Weights of a small GPT-style language model, trained from scratch on English Wikipedia: 14 layers, RMSNorm before each block.
MLP neurons of a small language model. Each row is named by its layer, matrix (gate and up: input weights) and neuron, and shows model dimensions 64-159. Each number is 500 + 50 x the weight over its row's rms, rounded and kept within 0 to 999. Numbers have three digits each. A neuron's up and down rows have the sign that makes its largest values positive.
After each neuron's rows, "fires after" lists the tokens most often just before its 100 highest values on Wikipedia text that the model never trained on. A number after a token or word is its count.

L4.gate146:463544520560551485513551508510456507505484586562586428428481415589562421459405549576516562559515517479516541490489489514596478570482578515430478587583498444438507532413482543533502472477545372503512496533504619499536452415454546525539529430559462434576552565518471532553519500450549463400
L4.up146:449453552584437521536547518525466495385492512519498514410491520511505439567532456521524510456442558517472581488441492444508460641483480514487480483485550447447483503473503427473552514536551472563499548478518553590603521500383520624538513437471492467546417571447482494501458487404560577571
fires after: " S" 23, " Ra" 13, "vo" 8, "z" 7

L2.gate169:523482463490415472561519533508515531541542406488586500558546457544464499513502457493551417418452525606482520468452536476507459505440562403498531483517482480490552536459556558462496520406525495578497437521514630493482545527514529505514585545384533629475496472540572495582501391452532454538
L2.up169:531508535570410399498571500466525533429585410498534529443573486542476529544548468559495488408466467535479502426577501560491479476483577521406511511482575575487579546542529502515514516430560433618437410526512463517477473542565610584453568573491486530484538537521491459471484409480573466564
fires after: " re" 22, " E" 12, " Re" 9, " S" 8, "E" 7, " O" 7

L6.gate151:496484525494453481433458406520573498503506396472452509503475565561392424555504492488501521621502523432482520474526505409501564467530456542481496507469547496477556499522492441573477456518428446431509483519499537442587469545574455430569455420477485629500488497529518427428431596537432435597
L6.up151:435419488435485465444426513514560500399532487582637533518426463545572509537619397368510463457513494608567509447499489557560508517548546579620569459573532507534473609460450552586427591521510468447566499429545421537407523505542484500571447514453473447476576543497522457479526545530525483526
fires after: " co" 18, " O" 12, " pre" 11, " re" 11, "re" 9, " c" 9

L4.gate7:492496488547492586400513431491472526473498463559596503559525540503492506536510401466529493430449540563549506385374515449533425429542477471500398462431520562490468547486471504464510469490441629404494538491538493403464456516488405576472561508520489478631479526556538491472530525487395533552
L4.up7:426509540618509444481512548563519551511512524512549515422520494543499501562468405459533472411507478507543474507481521510433442496474479526543444468656459480593575578444550490574446417468499476540460485447510484421590481566574505555499493523523496526601529508566474399397429485515469456558
fires after: " " 24, " h" 9, "p" 8, "mm" 8, "s" 7, " pro" 6

L8.gate9:431464443530426539576494524494474523484475567399437566520495538599490541473517460536495493531486537442501507424519488502475498622484462602519455549576583532499565461436529522562509443491431396478653427513460552506572434582456523462402552498390532563455489464469540506513466510527484505486
L8.up9:446542426488578508558455473491436578438552502618488434512560502514446574537463615490502441523451508486502554563424540485508421615476552579507406411445477525558528578524530493493523530456428575541595496545473521524456530393534495459498492551503575560467494516524525403540482456600439599393
fires after: " " 19, " C" 13, " c" 11, "an" 10, "fe" 8, "ro" 7

L6.gate112:524521547500539581491483500533506430445419550442546443563501501463404569554515502437493527498627486476483486517463528493414430472463502471457518477576470435548511502574447484503435558492384476473503598455488503436460574640417394493538542504462548539467550576539555530525493540471450461507
L6.up112:513492592475476529499546551597568576538487544444528527462545464446396520498526416534545507465536442551412603535382520543494597475517429496524437581537543571505457447536467505482534500448567462494526538485492476540453514433446583495589551558530452552462481468526581491464456452543436491515
fires after: "th" 20, " " 20, " as" 14, " J" 11, "ig" 9

L4.gate155:538460492568467445399466558465460476463496473490553481502449524443531449504539531452530440530489464497441524597433562501481488474470472429457435461564430463503570499416432507463509364563498482457445514500499453457568415419465425592477531519362481427415442482499534511478419467451512460536
L4.up155:569502446481452539515462516487530441409363552512476595533566561569501496443497535527478452485557454483517455463506503522470501465577487550448504511500469451428497494488422527516532459497425529488460549504426583429486488513522415465395499463459413478516452491496506546586497595387499463547
fires after: " p" 32, "P" 10, " P" 6, " pro" 5, "p" 5, "al" 5

L4.gate37:553474570487517470441588482505441396570417532624508500428469477525541497503451518504443505570414506494543517540454430406548415455477534549544470606521522540526490528530556478457476475447485517520478515473463570526371451522585545521525460422492469493477599416506517452444456502480519609477
L4.up37:598537504514554440534483506502481517473397468527468464445484531556589509511422480579533428472372527507503518469469497430479427444409573461492417460457406453525485523586527514423462500536527526492500482570420497459481484509557493514500550437492520536501555443560489481487501568512565542440
fires after: " c" 20, " C" 10, "ter" 9, "c" 7, " met" 6, " every" 4

L9.gate260:521480436533539500556485488448515491610414444489491534508484441631533537538586493504461573536557525514561430436459514557459494529511474527550577555521505496514527548547564446429486474509531362507550485503471570423419422619442452494481589493470500528526605503478461490545535484467570489468
L9.up260:477491478569536560575540503475502498575443484475524474538551440594523483596472477452470488430553534485540513446629457552448479534534473577438573514497508470486549434485556519405489492387589421444499541483460637512424475483395467459438455479525549476521454467468555498565476432536520442442
fires after: "or" 18, "ri" 12, "r" 11, "n" 9, "ur" 6

L2.gate312:505548500524499557511528509514514503513504492528551491521564521512430449439499583496469510581466478434477500579470458511520558417485513441451439566489544489588568515518527462575369487502490479485530505459512542547571458577434452593477502604505499394450446502504518441537442562421437576502
L2.up312:589557455454422481473474599582524506453496498542650445422576511555530545483465511585392421503501476516506502547555454566549473463501511493409495440486465518526547533506507485504499473549376504445570516479487560437530610498562492507574524499425419448469500457503516467488460462542397536365
fires after: " f" 35, "ed" 6, "s" 6, " F" 5, " we" 4

L7.gate53:550473553466475473455475497449505440478509468455472497564479546462493476533459503503564501498485526506580439455518421359392509481600487496458468509488477519485413456577432516588524518476517520434527567516432557460436500432533521492554498474405409559474494543494628549412496508519505594403
L7.up53:529525499487554436576458504425545521512553466456500447490474414560513479517410476518514499540516442448476474480522511517440424467452517483542415535365548515529485484613521438595596504427514504530453567460498498532385541429562587448519398453436564590517506491349613589513539526542490532410
fires after: "c" 27, "di" 11, " c" 11, "cc" 8, " de" 5, " A" 5

L4.gate65:399518526519518560457508601451492454482625529488477451529507536499539557442464458380572560501516494422498544540534500492545481565504481527520498530415510507473468488542499531454535483556562543511556480416486380543510479383486537541468549487509517496465396613457558501568578481459499420532
L4.up65:508503482513463436584586575489422525513504508557509509490611479516465473450547473509541552526525496540482461382532518588540509497558561562457533521494520465391472508446498488545609565392467460486500502488425459579486554421521494418477522483383555493599548617490440476594523430476545535536
fires after: " |" 27, "|" 15, "\n" 14, "." 13, " /" 7

L8.gate169:491488487503471556426484556602564483502534494502507535555495517511479535463498410580507501433482445532544449512506481477514553520521440451506454510544492446577565601454581588460503583470574535455526473589515477583459486414493466529507435456410449547511512507565532490569547514514504503417
L8.up169:545462573512436540462445497469433537484488513469502524523513502384492464522497546516492417461585550490449507404526469523496490462574527435550522544485529469522560491482474528531501556545441477522475544521602512436539525487586486442465511493487533406423506399487520575466498510402558536449
fires after: "==" 40, "===" 25, "\n" 10, " " 4, " (" 4

L4.gate99:477611600507503518525473511517439456529440500596473549525450529569485570485585475396516498471507531574451516549500467460499471535526502390503473619466553501464443485484554377541386512518546534516512551580525516438435462420508512509470554518581488460469486441546459485434505474441457514548
L4.up99:484482452475538498452546367547492548582337477472507437436500508582489525445527499519538491614530576476491526523446445539482391491465528500505504516538461411507528525467588410457461553448528475561422463555468512439555429428454539521509524404540600513581490544506429525551491476556549487479
fires after: " F" 23, " St" 20, " " 9, " G" 8, "T" 7, " st" 5

L2.gate139:535544409579517432445521527500489475536505504618535552591533531502532518568410525472511514471485550549576535490463547594442511455528610454498509503460485506518451535459464479403535405468553583536473492550598552531498483496515463511529495511606524439485546442446532485561525442482577511551
L2.up139:566454540506480493524523474565489483460549533537512585489540513478392515493462517468545430583473500571540516542446573511486479589559542456442445551393418476467432460518489568433503544533472479561525527462594483592451594575412490482568502512510474495649575506530602430517491539476459592550
fires after: " E" 18, " R" 15, " " 12, " W" 10, "E" 7, " w" 6

L4.gate82:507406548486488513576486565579547509438477437504568566537477533456553436566467536516517509519564556529555505531393521486507373440452506463501577559543456491507483466553442438502471544462496558391477562539429532454463500432444432585437544553545565479506527522434532533525418522432514509480
L4.up82:491482447423624542544504548588452479528453467431510481449517479507436470411507408547600421452477384534506451477537446523483458596543399567588421525548457559553570564522458473477560559493525492580473476490522550534535425500474474533481445499623518549454540471429470512488464529517414487414
fires after: " " 61, "s" 14, "C" 6, "S" 6, " S" 4, " C" 4

L6.gate108:493412537569496534501447490592487529558473547488519451510531483609544567571507533449581405477540517605584396466575503484510505530507567381514461509520538503535585511504453533584449582551467432507540464489447504467444536540513521505520563529437551518523466633484538395559406499514504432518
L6.up108:495511422533558495554525479569439457584442462565473533516584479589470505480517485543584480566526541491594462507576405494474526390533480482510458473491527540470518516456546626487483398500543559510407582442507461502593439435526561562425485471552527425534508525486425455552430433533498451545
fires after: " B" 14, " b" 12, "ur" 11, " well" 6, "ull" 6, "b" 5

L4.gate231:509533536474504430565479517555519554557506498449530455490513508498567582526616574482470426510521472387514584419553395496458611510439600604507415541511418442550564541526480477540534507482477443480555528409578407449484452525514534568553502394547446482463585458585545501495472535516557558506
L4.up231:460498488466547521500451552382511528495504646537513480415402478453566517486517493430511516463503519594468516588536459467415543455442597519478560537533369482577525582498499487539541467511563464596493434493547470505521513468591511505450571495504573401473527478484476536519547547409554527507
fires after: "ri" 23, "tro" 13, "lo" 9, "ta" 6, " La" 5, " Lu" 5

L2.gate14:595491503493466496504474540432581464488426492552534452541494520461513579479380556460545495504452536419480537495416495575420486476532458513462539457485545399469496444563575492420498471515516485485528572438557375584537497438524536544441509577487505543534468540451543594515506543470514470551
L2.up14:453493393584428456485442413484540457451544573476482540545555544519541550409546518501494550536528562503471507492523412458522498479438543546584479442528495483567494539534479510565471553470573435459592462519451449489478565475486565527532544458480450391546443508505456374530508447541492468473
fires after: "\n" 100

L2.gate277:577539523489532485514450521420568491468469486443516474562408503530435562510548510427453499542445589495518540488458464495551497499495521495515533531591491507549468540506407453465488388334439535419501477444549526463462447445562427460491514528557516468412447449535541508526520536516460510549
L2.up277:507530469439472521490498532460556512406548509569526577522467595552469444479541469564517545458473491491590443546487555502440490468490477494491495482584466509520561544454500533485531548501487565457560439472531415487530560380508552602544511456481417436511551485633457535539407495488486498398
fires after: " " 45, " De" 17, " co" 13, " de" 8, " pre" 4

L2.gate49:509444413507417535464577552472550595561510447495450568510508459529538562533498458492505448396486475519539556521557458502477431426563513459577504562548476423483447495399467530522509490500505490589566500522481490494448513537420466547446486438524489492401532559516529551566555439531462377497
L2.up49:556452574502518580472487484454597567542502449482514592555455494547561518464473475459554430414511478407434458535491540482497478472502522504602507575540477499497480389476498541513534512548513487556577531479493491507473461508442564591418572405427531484401557565496601550574591473476518530456
fires after: " " 22, " K" 19, " S" 12, " B" 9, "al" 8, " (" 7

L6.gate91:434504390516599438468457471497486473399475482370464515549481574519480463410457474483467377519493540473493473495429555535451505515419523474498492541544455504559523435430519640572550527538433516527522513443465513505544573440516484474508523404524520521476449480466510499612524551532563492447
L6.up91:515500553487526462550448486454478554559435550586412512412471544542474452553501529536534474434451482417486499447485521491456514525553588523494578507489545452503543528562572473517489603539427593530546502515429523486469475513582538561453533535549576481615497492499570538393509481544408547536
fires after: " " 22, " F" 12, " Vi" 9, " cl" 9, " C" 9

L2.gate50:543482499500522493441508587452390439502521477478463556486453471463436472509394452461573495478453456507493622462507460477553489388591481500469481474537492502368499551460500477499476522429462485527486551516462433462515533446506456533497577454474461513427491499579489422468454577498469587553
L2.up50:509475474463494505595541484489463538610524438596458491467531532592564512506437428481609527499574475572547492509592505518519478549480475534436540477430527456447600585550422531524509551556487514534576456428553514485492539504618603535569413453408518484463540491497447490565405532559473454448
fires after: " T" 24, " p" 20, " co" 18, " B" 12, " b" 6, " K" 5

L6.gate227:476500492421584596458464494566424431463536482435484488466531440507507514518509471538519587432426424592557549495408579530505530553483461409447480447549483520535503377455509567524509472481507492559567513513523504489522447439468468585400565456592425498582537455499449474459446532614552395454
L6.up227:447528550519523480465543539494501530479421448541527571484580458497532545527536467428556493434516547500482493528386662429566495477410475465497615528499519562590440458611360370449595461532520501528646462525419512421511587465475551488508477536535525499487529452548524506517482492483551545534
fires after: "L" 17, " M" 16, "M" 13, " G" 12, "G" 11, " H" 5

L4.gate275:498558487503416542493488523443533545495464593561424415612479555557481528462581602505519486540476535436571508501472567464552458475576440502444578445523460571502449543523464422488506547523477516451509473429472438474505563485543530462510471477547502489469476472502450606509454496561465527519
L4.up275:501538487536463483524468499522506505481417469509521550513487431554449479473437513398463505506483547423543437645450495425479400485536502433604483506533496489595485555453532448438539499439489487416491526477572426523504517477495541423499455427518450393506549512483523570481510562566551425436
fires after: " de" 16, " f" 14, " pro" 10, " Pro" 9, " De" 9, " Go" 8

L4.gate57:521536505486461490550494500504579375372436485604513497420556413392504443495601471492541568484450445520516561457497519481506539529498469573421459433488477520451480509516489537545602480500545550471373537438584548502492589489420466462500500482563557608568543432484537548538510580452499426540
L4.up57:450498495591413526488449503496440443500572457462520560467516334496502469542445489486584502554492492473482490538575539526411457450584526482546491565568541505640541580496469529476596505456484514446464475397517430393501493461479526499503477454534475456475531479524503504507503625524484525454
fires after: "s" 21, " dis" 11, " co" 9, "p" 7, " C" 7, " p" 5

L8.gate87:559476547548452593504400523583518582497527470413556476403517400419518501498612573504508550516424564497564443408576488525485541455420543532508539415557549420494512501509439468428500547485476492436504525606562574451567415524468461461458517530504529403505541443586535482468499540457442527487
L8.up87:513471484526603500492525482519521453543547477527467403555419527508576482526521514507504520477467530520562495483593534552448610462472543491522581456540464473449537550512435585395491398467521461499521517551430474517597469447518510495533530481447542438421488494553563482569428539530548397509
fires after: " d" 12, "." 11, "ar" 11, "ab" 8, "ri" 7, "chi" 7

L7.gate57:534505454492488473466552555446537508498471482536488564587501491541455550411554498493555508444425523562504493575419441465473597512527443496572539515535436476495497456454639504483537539492532529470649523552438456432419497497538564469473496439566521560487394548465491492470500535502500466512
L7.up57:414483518408486502479469534527466456562425458434504508508465479649613540498494426520523466494392533513426487421501479509540487543536525566480440475566447555512548492422480478426602485586480502479506479589501550469476487562483445539513503503540509465424529490524581466490487505632440453462
fires after: "s" 23, " F" 13, " f" 12, " " 10, "==" 7

L6.gate289:408488498538515539507517469387516476571357511553500440559564557460550432453544504477375464524502543465483467341455551603446476417482433512549467422589480554531514557476527455480528544487522463452583528534545549487455486515472451500497505507487518544562423488472450485465480492509424386535
L6.up289:452499521504502438474528405490446528460464516490462578445544498421522524477376440470453541522514521367556415400535513563616467547499516466506492552532575570536396437624543483425472493466543437553489493525525534540567480457473482541525435476497559472489522493451532545500611404494440544562
fires after: "i" 17, "or" 8, " W" 8, "er" 7, "r" 7, "w" 7

L7.gate41:601434435523493419537517476466466550498514467534515507464654490505522487471418450504505452369557495374547439572558496495482480465486548518469501474539521491537528536468502543485587619404467567571531454475480549475428495457480504541526446514502481565503529551497532601425594541515386567561
L7.up41:589517531508496598555538507470505515432541533501475462430534522517458439398485488520444425472421513578443419480420494562524468491551521512382526530489488456536425504460464493543503503389511498424412594526463662475469514470393498568514542488509414448622563451476601484500547462476410497481
fires after: " " 28, " g" 12, "e" 11, " S" 6, " E" 5, " Ch" 5

L4.gate263:449415533461531524442544593637497435495497588510491537564529492566483472506488490512456492438517500457543475524375451562549536446514451525501515453420556522513486456402540530472603438529497482500547491505417605448538496433470413455527542515491567482492539499434503394573517629506468447432
L4.up263:524573525503509530589442554450497500555456470513504539496511563551481542474434438468446452536481468578538486384409517548446482494459456484424634414393494461507478490443516417490408567511491521526565493583549450397597482532471566538487519498471542494554484494488520527466447525523478565524
fires after: "p" 15, " result" 11, " high" 8, " App" 7, "bor" 6, "Q" 4

L2.gate313:481525527485491464520452482517575475471445604447489594476500551507454508454458499551486507598496508476455574567521494506469556567438432420437489429533516500458512428453463462552506477468530554495515522588468581448541579491463398501514460485551559572567450454470469468546524508524570548419
L2.up313:462534470441486490495490494492490526541511400466474478427366524616507414571531550497502445604420438542480513459557508450469459509582563393510532533445521567491554440422435574489623607524463554478543516462464467519464516519549444429569550567474496480509524518520503559561520498504474590539
fires after: " " 30, " C" 11, "s" 7, "hi" 7, " San" 5

L6.gate94:660507540499518390569469483546494506478453506396531538574376529504452465412563515562451458496522557571564509516470519577480583530593567546482555549513438528495522506426581481533490492486553513453465558590490476524511456386549522502482473488660437488480405501502559488526481453548475525537
L6.up94:469504569377488493452495466512524517488461478531508501477546516541426530465497501499466444507536543557434519460602434454406518498478478450518482550519527530398495489450464493454483559549499489446579513398569577568536446508477491503473519484470494520490463538518461487491581540576450459509
fires after: " " 20, "|" 16, "k" 9, " |" 8, " F" 5

L11.gate246:574467525507539464448519467506459534481460629578509465402542509429440565560389490518613498546512479540481470429490446535529444489541492465483483476514539530559421506529554535494504526502564551473568531566495474529482467417479410589559531487431527398390471570487451424466524591483461536540
L11.up246:570457450442466473439611515623603489488489550458480427471563546438541506541472631571574457539476500454514468558555513567479497457597491585455544589485534537508490516470568451505518399502448504465561483525495562465421512465504436534497476438608502520485432506526452453455466481510503497502
fires after: "n" 13, "w" 13, " w" 7, "re" 7, "ne" 7, " st" 5

L7.gate181:535515618379602493414399528551449508573453576469405485398565571530547490419531433571507522527488502543479476531616575522444525459518439504461552473513449451484371560419507482479429564444461519494530470501453460533524431503539468473424526484539551529418441487464532537421461541525482491537
L7.up181:490461567482477509420463487517562490449513544516475507456577506571526549511506491527445498528496494547507495444501447490502578479508520520517548519527564484589477524472480449443497478451515553545581518550555436492544520492370478524552485501490573480472540565482466429413462561490440512564
fires after: " N" 16, "n" 11, " C" 10, " P" 7, " g" 6

L7.gate281:535460551495481501549577496464475504429528507525412495503502471552527434510387525541532501492487456407494517458560519462554580580463535463404463527451526523434472534546524476496478478528545514519579393470464566485440577498447541512557441508522484534508465585451503558521495572524510465557
L7.up281:490517562496487519415598475571534490470386447486523355351587526541466518555525449480498448510455501488453561507525495522471593585463495472525466480471476535442504522450487502505501538552593508447514474446463582501426541498569529435494531583499398512497538460555495487619552463481551477448
fires after: "°" 17, "″" 13, " Re" 12, " re" 12, "di" 8, "ha" 5

L9.gate173:421554545507463456486530555444475603499396520481506429573484462455444526492624494600580520443510414414455503513513499518536578550476401498533582576552513541481491514523507446589487526432418571528553461394530517459450534469514547519495468395500473537489517480412467485397477516502428516471
L9.up173:500549508428494466458527499515568466508567485524526472500420505452476435521404535598512499528449471532452420522451538456408456515542466499465525461471549431521414475460586444459559426487560509561503554520496491572514595469449466546428487421550521407545576470551541456459563538389478448478
fires after: " F" 30, " Ch" 13, " f" 11, " " 9, "e" 6

L9.gate245:521430574475578525550426544589502550407462545374490496440508410427554569508454510482600592557543472501511557551498475543453583525542442428559516504574456535410440510513516476446428531479451519532488462537488438537537547421525488456519567530437568454515482553494526485466518508544528537585
L9.up245:549600478525551551554477518404554418401558480476467503535518561451454461585465550443465460506524494515472572546423424579495461506555406547454525544617565483565539515448479545470577488501435512486530521483476435497616491520525450467572512482444486445383474526506450402476384499471443445460
fires after: " " 20, "fin" 14, "|" 11, "e" 9, " the" 8

L6.gate114:422417525369478473427485505504516473494487484460475588477462427480512395547480465524543533526515485549574507602474455587496561487598459491523544531425553525441526519555439471440545483450483550558523485486445505494555495506585473506511460512381489451533474494519537500575483462528533500474
L6.up114:552442633540515501481477459505507480502587491472524528500526513499466519484506439532489504495493382572435588384501451550538522547508492575494483518497528449426511555491516496457532486470536495470574449500490423547478439500461491484421577481497496424479527579533489510442396511464571457600
fires after: " (" 31, "-" 30, "o" 23, " " 7

L6.gate275:481420388511495499471364445526480509484477516476521502497506477555442450424459428549531572451464468506470513496524538493512477542545482478457487443569476530458467525469459384440473490468531561439539525477570415511466583537572443520535601554510483409508452501527530422587543445494430522461
L6.up275:570410498468499434508402521505547363389563480566454457504508537516564470387552492528566524529453495430510432523482550492572406490568483544463522490529566448412535467465543577518557568527501543435476457550554415574556510447465450407573513471458582491479540474550444511406553496464495484544
fires after: "t" 24, "fe" 12, "im" 7, " S" 7, "s" 6

L6.gate249:585568477519351517455475529438474473530587518506491582444512464445477566447467525477523564415506581511510498485483506447495524431499453567426533425464508560584475467541350500503483491535481427484557521499526527491538548514458576498439491457537404491489434471451592486506530471506481537456
L6.up249:521507526441426482397599469559517462440593453447523531420429502493399495452476511435560479503405459495484494503465536402570544455528506551445453508507455447486411478405530527562440515550424436509525482514577458509504484572525505486469455520618500495577534531520456497452498477491513523680
fires after: " H" 13, " Ho" 12, "H" 11, " Hu" 11, " K" 10, " Ha" 9

L4.gate217:465434485583508514565487519497419541529430485418564481524452546554413551495476584486445405488593489507503573465516549587447564565503506464498601435514483604492417561406485551531543530409548527454552540580443447497432556370525462469558575569503438511588510513536434533493524463516442478478
L4.up217:502466521465565580399431466499498543462554497521554410447505503463576479518440451433402500572484512511503558600498503544460518485528548505531455547525609486566521530559475507557491538545403480421465482499510505557549445477467494497600500584444422440433475506468430513577542517423543484419
fires after: "|" 83

L2.gate306:416499498520525465570412543455476442426453502514496513480530449458511656605472448496419495451557469502436412521547525421512508587498443432568417534508485520487515510487417479456449458488537482561470570492576468442410435429503472508397487573519423511500555552454591556457465463544570460606
L2.up306:483483492446511548449564552581412474532472396578509500523529504479581513455467403470517512449467460437512470490474549501496541584498500557520437569508587386586448611608506468525516575596480490527582540573510425480451541410501462547440540540458521492481490467581499459460497547486531517512
fires after: "-" 32, " (" 19, "." 14, "," 11, "\n" 7

L7.gate101:490468510520487499453482547534505460548564437508437579544460447548535467523505501539446542480473487512542529489433415482476642492498487545483521600498539571502511464453554591585351516533516491529575505500557646437417463557500479549512513501508509621465485450536425440500455470484435401536
L7.up101:523514553456469418478545522475513426523467516426530483434488465567460624514490441461550595487533461425474458523466465539463560557498491493551450458467520421617484521577495460512510506458401461429555508401441569497500443471577585569562625540538426436608530514488505539524533459550488489522
fires after: " re" 25, " co" 18, " " 13, " Re" 8, " along" 8

L11.gate27:412587498558603518558485520484477551517486605484519456423525503648529507474490541479506458472572518457487544535565533587483531496569455509440454382482510471560437555487615511368551504509419569523582480429541449585528495488583440548496490502503587569604494543615510561541490443489497490536
L11.up27:468497488461388466531577525544472508478534545514487458545509504563505417463529541534457486535526491525563472624490457550488461382640501581480460401427482497475483469487459475521581472461520454577497508567464444600555466508527517472545475474498493534445490486524540574424539550465600458509
fires after: " " 26, " c" 18, "ef" 14, " f" 7, " C" 5

L6.gate246:552531596461467520498576511546484526461507560565504483539523632432479540459446482499431557466464461364551425567476393436484462484555483488525467446513441512518447427515470429538583502483528527412456449555484452539498552544510404518534568535440513440434506431566594376542624535564469476459
L6.up246:515547515512498535514564431424539477404540585507553474485506552524453440541546534454502609557518469477446540568628522432508535539440533449424450503451492544550365460523402535507591566473500508476412528517527517477501515479583534487505467552425443489539553467456539476453502582443423571528
fires after: " Ch" 34, " G" 19, " ch" 11, " g" 6, " a" 5, " A" 4

L11.gate263:516473464423440435561565441501505495503562495524544496449482554477512549437476494433566539479555553496581483401574494408506462433425456529371519486490490508406556468541411479413509488510501486548571490477465390570507567473553516439432541518454524460450446516418448588438473493539448455522
L11.up263:509440410532483477630445505563554413414484510556553505450514470394538584473473474497438539431440469473527538500551508432457522482537440459460564493478474491576518456466425508533412398451343457457510490536486560459441574584485490549444477559512463535510552555457481482523492471481440429511
fires after: " was" 17, " to" 13, " is" 6, "ly" 5, " and" 5, " were" 5

L2.gate307:455563559485564503518455569469495487514458497504550480472513483549491492469478547604540469500489521498507435480468469595503525493450447404383525447521506432531495531483492414477482407407353542452522457471455542462533534536449437497466513491466518516394538556422409550445519553416448577548
L2.up307:514490479498499492478511439519436483519544516492550450487546501503483476553435532556530402457452499527525438547404486443466464483522486634521598447454477476462575541425450427525505411601447414503464499514460464514531500475417487606464430459504608525503542570522490518549569468460417426494
fires after: " F" 46, " P" 31, " f" 14

L4.gate130:466502540519445559543499460602370404471498500398518501559473517520459440516467442506457472454528468549522483479532484565570479483551463527508504566516421495416535435474462489556553597506596500485518546538532373417417567486414463545531504499462413518529454484513579537563417518472500435451
L4.up130:500512428516443406493509497542392460456475456456457539488537594461516445421506490501447496523548430513553440477546559455462402426473428444454508568543524540477462505412510462483503536511533545532451519473624401533517400521475420461575457358563466520516513547519478538451481444524475477484
fires after: " S" 55, " Mar" 10, "n" 10, "s" 8, "sh" 5

L2.gate27:518587413570482522512485565462508554423474485574448472494434557508478498563478519477596466472416526431497572491511464427481482543434448494524522593489404512520461476471531447578490584572489434498492494450594546490421523465516547572587436410429595466562494554499486558511466524480492456417
L2.up27:475587548458461490423476521566464474453539496571492479496532462476501582493441604478612467514495463491392554527553445465550476474497428438528440418428482576513497499541470442402530503518480493425455461524494500404530476499532596434485525582500517425500486446443422566469483555387551510460
fires after: " f" 34, " de" 22, " ex" 8, " se" 6, " di" 5, " Vi" 4

L4.gate151:553428521448530538519614531464495456507493500412500550504508562436489610448530465496416541408481450512554519494491661433585494511487463505492492502488490522461420374552466453500514485472540478556527405512595498535416544466450505517588538490535518535539520448519495469486492572485501523488
L4.up151:501395466539514457365521473439462444489533438536493520496565435466501507514560497546546574537435455429421511455449453440601563597452517611393523478491587438559485493439504520576503455424380473517478557538453442452582513522474490449483560470458485518529472441464523458501547456527530581554
fires after: " A" 17, "H" 14, " H" 13, " T" 12

L2.gate1:467520659506582570538536535449536507468490501550443517497511512507509509415555540534617459411523431527602507474511592483497502433508530433459470469490496501519579502563496541449461373485429533521540550485522455503435465584472436494476469483446470445592535562539524528480447533578560618538
L2.up1:428477464471472477544381535579507475438515447520609467462595498498413439518411489502473489526417582478510527608497456396548591522567510503553462424467535406583512504526601469509523532568533505487520545501465538495526448506486554467515483475495549584470395612550497517448452467534477521496
fires after: " C" 33, " " 14, " c" 12, " ex" 10, "C" 5, " Sp" 4

L4.gate61:579481545503499436487484586539505490466504529464544455643508463469491579524510488591443416583511432521517457597493451461563510544481576558392493554552463446530527558501447528493514522401500553383495461567499488607525488482440420509586487554531589431517537536494586412482395486489471480475
L4.up61:559533550529427477509436568432539531512526510550524420492618491407452464491537464536534364475554422498569502597566531474499451493484511558466512481515457532495550518612477561579508466639506417494385546511473464520536485510508512447554494489504468462522462497506444529513445522537547484382
fires after: " f" 17, " " 13, " F" 11, "fe" 10, " tr" 10, "e" 8

L2.gate145:422500548497462563480514573533493476469512532617511527490537471486452467581549474503513490488520466536448468519529377510606477565543622477479481495498543573607435493469444541493491586547530505499502471605520439477572427497615448518462472482580505414498516475483430534484568460479427496484
L2.up145:533499539499384453474557564458495438484473461488596485508552489494540509500481427556461481471431472541412493584475493474558577609576509535431520504515502534536448474539446470528508504495441465554505490558514513440490432646525492430563464570528557535427424422570459483468546505532565455621
fires after: " st" 14, " T" 8, " Je" 8, " E" 7, " w" 7, " St" 6

L2.gate37:545491533567537466530431440563612420448494538516393512532508573509539530522480600468507502447543476544476486460521434520497430510479495456464517554531490462606492498474541534427419592464559517460529598575624466495511588467554438545556451496523526479486575416537519502521487447494523560506
L2.up37:413545497532551524482579531519470428521422513456481511507526511498480526452507407467477521505506509497448553464516546548566490487582428442522495597485507500557469585582466417495466466502545504488537481472577445604485477532475488463446506407471385515482578554553548509447529571573505464678
fires after: " (" 28, " sub" 11, "/" 9, "-" 7, " V" 6, " \"" 5

L4.gate223:504574554490518461488464407521512484424498415519538512524565410491400460474571474452477410434440451453371540491534422477493491543546495486458518443575543495582516456508437503495391503431462531494524432562541444444487431598475490549477514506457435598452503461573489527505421448520599482510
L4.up223:566499536540515530469545460516521492488554444475517537496469472523498424551489494480317466417523470474496529502508408501553557484518619565456582532518485486536416474470462474437444435436497468472622427554526520514484430549476434530463633451461465501541570533585457503475505486484537501564
fires after: " Ch" 13, " re" 13, " E" 11, " C" 9, " Mu" 9

L2.gate15:479510468472462512560499518496495566528353367485552512465535410480563484444512467562538541437449415480524586476563435537636541483555530502461543481591506540459436513480439464532448519485526454486523441478552500497481477558536428424521588500424384406481494473499503428519506368527476465577
L2.up15:464548436474461532586525449554481505479484414518492511483498458487592473480521419545463484484452444426505558548524415616571539520537570473362551478573461535461478507446473453545487565467439432434548438419509488473488467544540520424515534499469451484519516511488494443495504450527413437538
fires after: " K" 51, " T" 20, " (1" 5, " Ho" 4